{
  "intermediate_size": 3072,
  "tie_word_embeddings": false,
  "optimizer": "muon_variant",
  "warmup_steps": 200,
  "schedule": "wsd"
}
MLP neurons of a small language model. Each row is named by its layer, matrix (up: input weights) and neuron, and shows model dimensions 592-687. Each number is 128 + 32 x the weight over its row's rms, rounded and kept within 0 to 255.
After each neuron's rows is what it responds to, as a language model described it from the Wikipedia text at the highest values.

L8.up1300 [100 130 110 113 129 154 194  90  99 153 104 134 119 148 131 149 162 101  75 154 113 112 133 107 101  75 132 110 119 136 101 118 124  86 147  76 182 120 135 114 191 122 107  95 182 140 108 130 126  96 140  91 156 114 204 141 143  81  75 119 134 147  85 136 153 124 140 113  61 113 141 116 147  92 135 121 124 126  84 128 117 164 118 142 133 110 129 138  86 156  99 152  88 169 136 104]
Description: Mid-sentence definite article

L7.up2186 [ 98  86 116  74 107 154 103  63 113 136 154 100 118 131  99 139 121 123  96 131 128  92 108 121 164 148 108 177 146 118  99  98 154  85 131 109 165 129 137 125 147 155 178  72 158 100  94 114 114 143 140 145 149 112 105 108 127 178 183 149  72 168 149  95  67 132 118 150 162 140 155 149 111 133 177 124 155  83  77  99 146  99 100 136 123 127 131 118  59 157  79  88 108 125 140 138]
Description: Sports statistic numbers

L10.up433 [ 62  96 123 172 119 126 137 134 110 111 120 111  91 116 125 155 155 170 125  98  95 136  87  43 138 176 120 143 143  97 213 113 107 114  91 113 132  68 135  90 123 157 167 164 114 102 144 129 150 100 116 116  86  97 147 145 118 165 103 108 127 103 151 122 139 132  77 115 181 111  76 100 107 178 164 111 134  72 144 204  58 153 126 178 140 142 148 115  99 102 153 177 149 113 121 146]
Description: Mid-token in tables and names

L10.up2369 [ 95 135  88 129 150  99 131 146  64 103 102 149 123 138 171 153 112 127 135 163  71  91 142 118 124  34 111 100 162 132 138  78 195 185 119 151 201 180 139 156 154 105 112 179 132 127 124 151 129 179  59 132 116  79 183 138 111 180 146  90 110 135 143  67 141 161 147 130 197  52 103 135 149 175 154  85 136 143 124 148 109 194 140 155 142 140  99 121 107 143 138 119 146 141  98 204]
Description: Determiner after verb/preposition

L8.up3016 [ 99 215 150 104  85 152 165 188  61 167  80 111 128 104 103 150 169 144 110 143 145 149 173  97 198  59  94 127 104 122 150  94 155 102 149 128  83 145 141 169 147 131 136 172 182 111 118 179 149 102 186 151  81 110 139 131 102 120 146 157  94 117 118 113 102 144 123 155 107 102 131 162 167  90 152 157 119 152 103  68 143 148 136 106 114 172  79 102 115 116  39 211  80 137  87 110]
Description: Foreign name letter fragments

L10.up1012 [140 158 180 145 133 129 199 109 150 114 131 103 170 118 109  71 161 119  86 132 116 119 131 119  98 234 102 196 157  89 116 100 112 113 116 120 106 101 148 148  94 120 152 115 141  91 170 132 135 105 108 148 103 126 180 158 191  89 155 183 201 138 137  97 134 120 109 124 182 121 133 133 174 120  84 147 105 109 136 153 106 148 125 138 177 250  99 130 161  99 120  80 129 204  99 113]
Description: Capital N word-starts

L7.up2908 [107 139 167 136  87 110 178  98 112 149 119 119  96 113 136 144 142  70  87 165 131 152 157 182  72 161 140 125 176 120 107 132 155 120  71  93 145 161 128 162 169 129 120 141 168 138 113 184  87 162  96 156 153 169 207 132 110 148 103 125 108 109  63 151  90  94 115  96 144  69 130  77  94 108  99 176 167 103 144 120 146 120 210 147 155 106 128 129  99  83  79 161 144 139 131 102]
Description: Article and year digits

L10.up1682 [155 168 103 136 142 107 139  91  88  79 153 208 166 153 125 128 136 105  97  92 181 164 124 156  68 120  91 146 101 173 118 178  96 103 125  78 127  87 144 113 136 144 164 125  58 150 110 171 153 188 123 119 101 122 121  87 135 131 111 112 142  82  93 119 104 130 155  92 108 162 107 111  58 180 142 207 111 106 143 143 122 117 158 188  66 184  89 154 152 114 143 105  88 187 107 137]
Description: Place-introducing prepositions

L8.up1698 [100 115 172 131 152 114 177 130 211 140 140 135 202 141  96 163 153 106  78 114 106  10 153 164 103  88 127 102 115 156 118 120 114 105 143 115 133 126 186 172 125 205  90 106 114 113  95 128 110 134 160 143 181  58 141 109 117 122 143 151  81 119  70 172 155 125 109 129 138 173 184  70 140 153  92 142 173  97 110 149 171  92 144 113 108  76 136  67  96 179 150 133  96 160 131 151]
Description: Temporal boundary markers

L7.up2525 [ 79 147 122 123 180 119 119 125 115 140 146 181 117 146 145 161 130  97 125  97 117 104 130 116 122 126  91 169 167 151  78 112 149 107 187 131 124 136 117  78  92 153 190 135 154 148 102 129  82 172 116 165 162 122 131 168  87 207  96 157 163 135 124 152  99 130  64  71 174  89 180 152 137 152 145  88 119  47  94  99 156 101 141 122 126 122  76 116 162 146  94 111  98  92 148 141]
Description: Temporal "until" marker

L8.up1513 [123 103 123 128 166 131  88  92  96 119 129 106 155  52 114 136 158 128 181 146 154 156 134 150 112 175 192 102 138 175  91  80 109 149 117 136 161 118 121 136  79 129 132 111 114 138  91 115 111 133 140  89 160 102 118 136 121 100  97  76  78 164 136  82  99 151 174 151 153 173 164 151 115 116  98 117 162 125 148 149 119 148 139 157  82 130 133 150 164 123 101 105 101 113  98 133]
Description: Sports table numeric cells

L7.up2667 [148 155  92  70 170 169 122 122 107 171  99 108 121 111 151  67 141 136 140 140 164 158 145 119 152 113 114  83 139 116  70 108 142 149 128 157  97 115 139 123 157 119  98 120 130  61 135 130 117 143  85  59 112  95 225 144  71 124  98 113 144 106 135 126  78 134 149 111 125 119 147 134 158 109 125  68  85 148 144  94 157 131 101 165 103 160 104  86 161 101  94 111  91 109 102  79]
Description: Word-initial n/g pieces

L7.up1228 [140 192 131 156 112  71 118 112  46 133 126 167  76 172 142 135 131 128  96 124 116 165 129  72 153 179 188  95 119 162 219 108  87 117 121 133 145 121 167 129 175 116 125 172 117 120 138  97  69 127 113 118 141 153 159 145 119 153 118 159 188 157 143 172 121 137 126 180 151 141 116 120 138  89 139 115 127 135 155 161 117 147 122  99 186 131 123 170  89 108  82 161 164 133 131 159]
Description: Personal name completion

L8.up1271 [103 110 211 178 115 157  56  84 124  69 141 143 137 172 103 143  99 139 141 162 109 120 102 102 122 170 184 125 114 203 144 130 136 130  76 167 147 120 151 132 150 130  99 115 123 119 156 166 159 180  93 161 123 117 190  80 159 147 106 148 173 131 138 150 100  68  94 130  96  99  86 154 122  90 127 103 108 140 125 138 131 119  73 191 132 142 144 112 128 142 189  99 126  82 160 110]
Description: Mid-word pieces of foreign names

L7.up1287 [193 105 143 171 149 174 124 130  76 115 175 111 157 123 153  73 160 131 171  98 171 154 148 132 191 147 137 123 145 154 112 158  73 124 167 170 161 134 158 165 143  72 140 130  96  69 230 126 112 168 143 118 139 146 143 148  68 195 205 135 121  64 198 172 127 112 120 154 110 176 102 125 141 139 118 104 111  79 121 107 162 147 125  80 132 160 133 155 140 103 142 173 124 125  80  99]
Description: Mid-word and numeric fragments

L7.up542 [144 142 107 155 125 121 134 138  91  97 137 120 160  70 197 127 148 133 130 168  91  95 107 180 128 176 165 121 105 134 127 138 110  99 104  44 121 118 128 139 101 149 100  98 116 160 134 167  83 202 142 149 106 163 156 139 125 197 139 147 152 127 106 113 108 108 125 131  82 171 156 104 184 115 141  64  72  88 117 107 160 131 125 115 121 127 167 157 127 127 111 138  98 128 100 113]
Description: Word-completing final subword pieces

L10.up236 [ 88 159 104 106 118  71 100  98 102 105 111 173  89 124  99  98 108 196  92 136 119 131 135 166 165 113 151 144 120 159 189 100 146 140 101 149 127 109  76 123 118 120  87 183 118 129 146  67 184 136 104 126 142 101 107 133 154 162  87 175 128 118 101 111 137 113 143 147 123 136  85 153 182 100 107 150 149 105 149 132 120 196 146 102 152 150 181 165 123 134  77 207  97 105 187 123]
Description: Japanese name endings

L10.up2958 [157 131 145  79  94 133 131  87  82 168 118 111  58 103 141 114 126 118 142 125 213 131 111  74  99 140 115 112 169 123 161 118 125  64 142 127 149 131 123 156 103 179 132 126 152  91 118 113 141 139 173 177 105 132 154 132 107 106 185 123 168  89  85 137 158 109 160 106  92 122 100 145  88 167 105 132 150  67 193 180 169  73 120 143 124  31 139 172  79 139 124 117 105 104 138 129]
Description: Clause-opening scene prepositions

L8.up2882 [121 131 130 105 136 110 100 115 122 122 148 115 133 152  40 151 155  97 116  65  60 148 130 114  67 134  79 161 207 146 117 177 133  99 124 126 126 104 103 109  46 165 219 161 131 171  50 131 105 136  80 132 106 163 134 142 127 153 153 108 126 104 114 112 106 145  79 150 117 126 166  97 141  93 132 112 120 129 141 133  70 164 135  84 165  79  52 130  70 171 149 214  91 153 125 143]
Description: Table cells and word fragments

L8.up2779 [146  63  88 152 152 112 147 127 101 111 139 115 102  19 146 165  81 128 105  72 181 134 100 181  73 143 155 113 147 125 110 114 108  82 140 130 151 125 176 132 136 154 175 132 101 125 129 129  98 141  99 123  49 184  94  76 134 104 133 177 191 119 113 123 125 143 112 160 128 176 103 144 101  91 177 122 134 148 183 106  79 115 145 187  89 120  90 149 157  76 165 191 102 226 165 127]
Description: Place prepositions and unit slots

L7.up828 [156 148 141  77 117 148 123  95 113 137 123 124 168 113  97  96  52 133 147  95 126 115 147 166  79 138 142 126 101 111 133 149  87 112 141 155 119 171 102 143  94 129 156 118 136 196 176 111 156  96 184 119 134 114 165 112 147 105 127 142 118 140 148 139 172 167 110 146 153  96 142  89 148 119 146 154 137 115 158 112 138  93 133  97 143 100 102 130 105 135 113  94 168 121 117 120]
Description: Parenthesis after measurements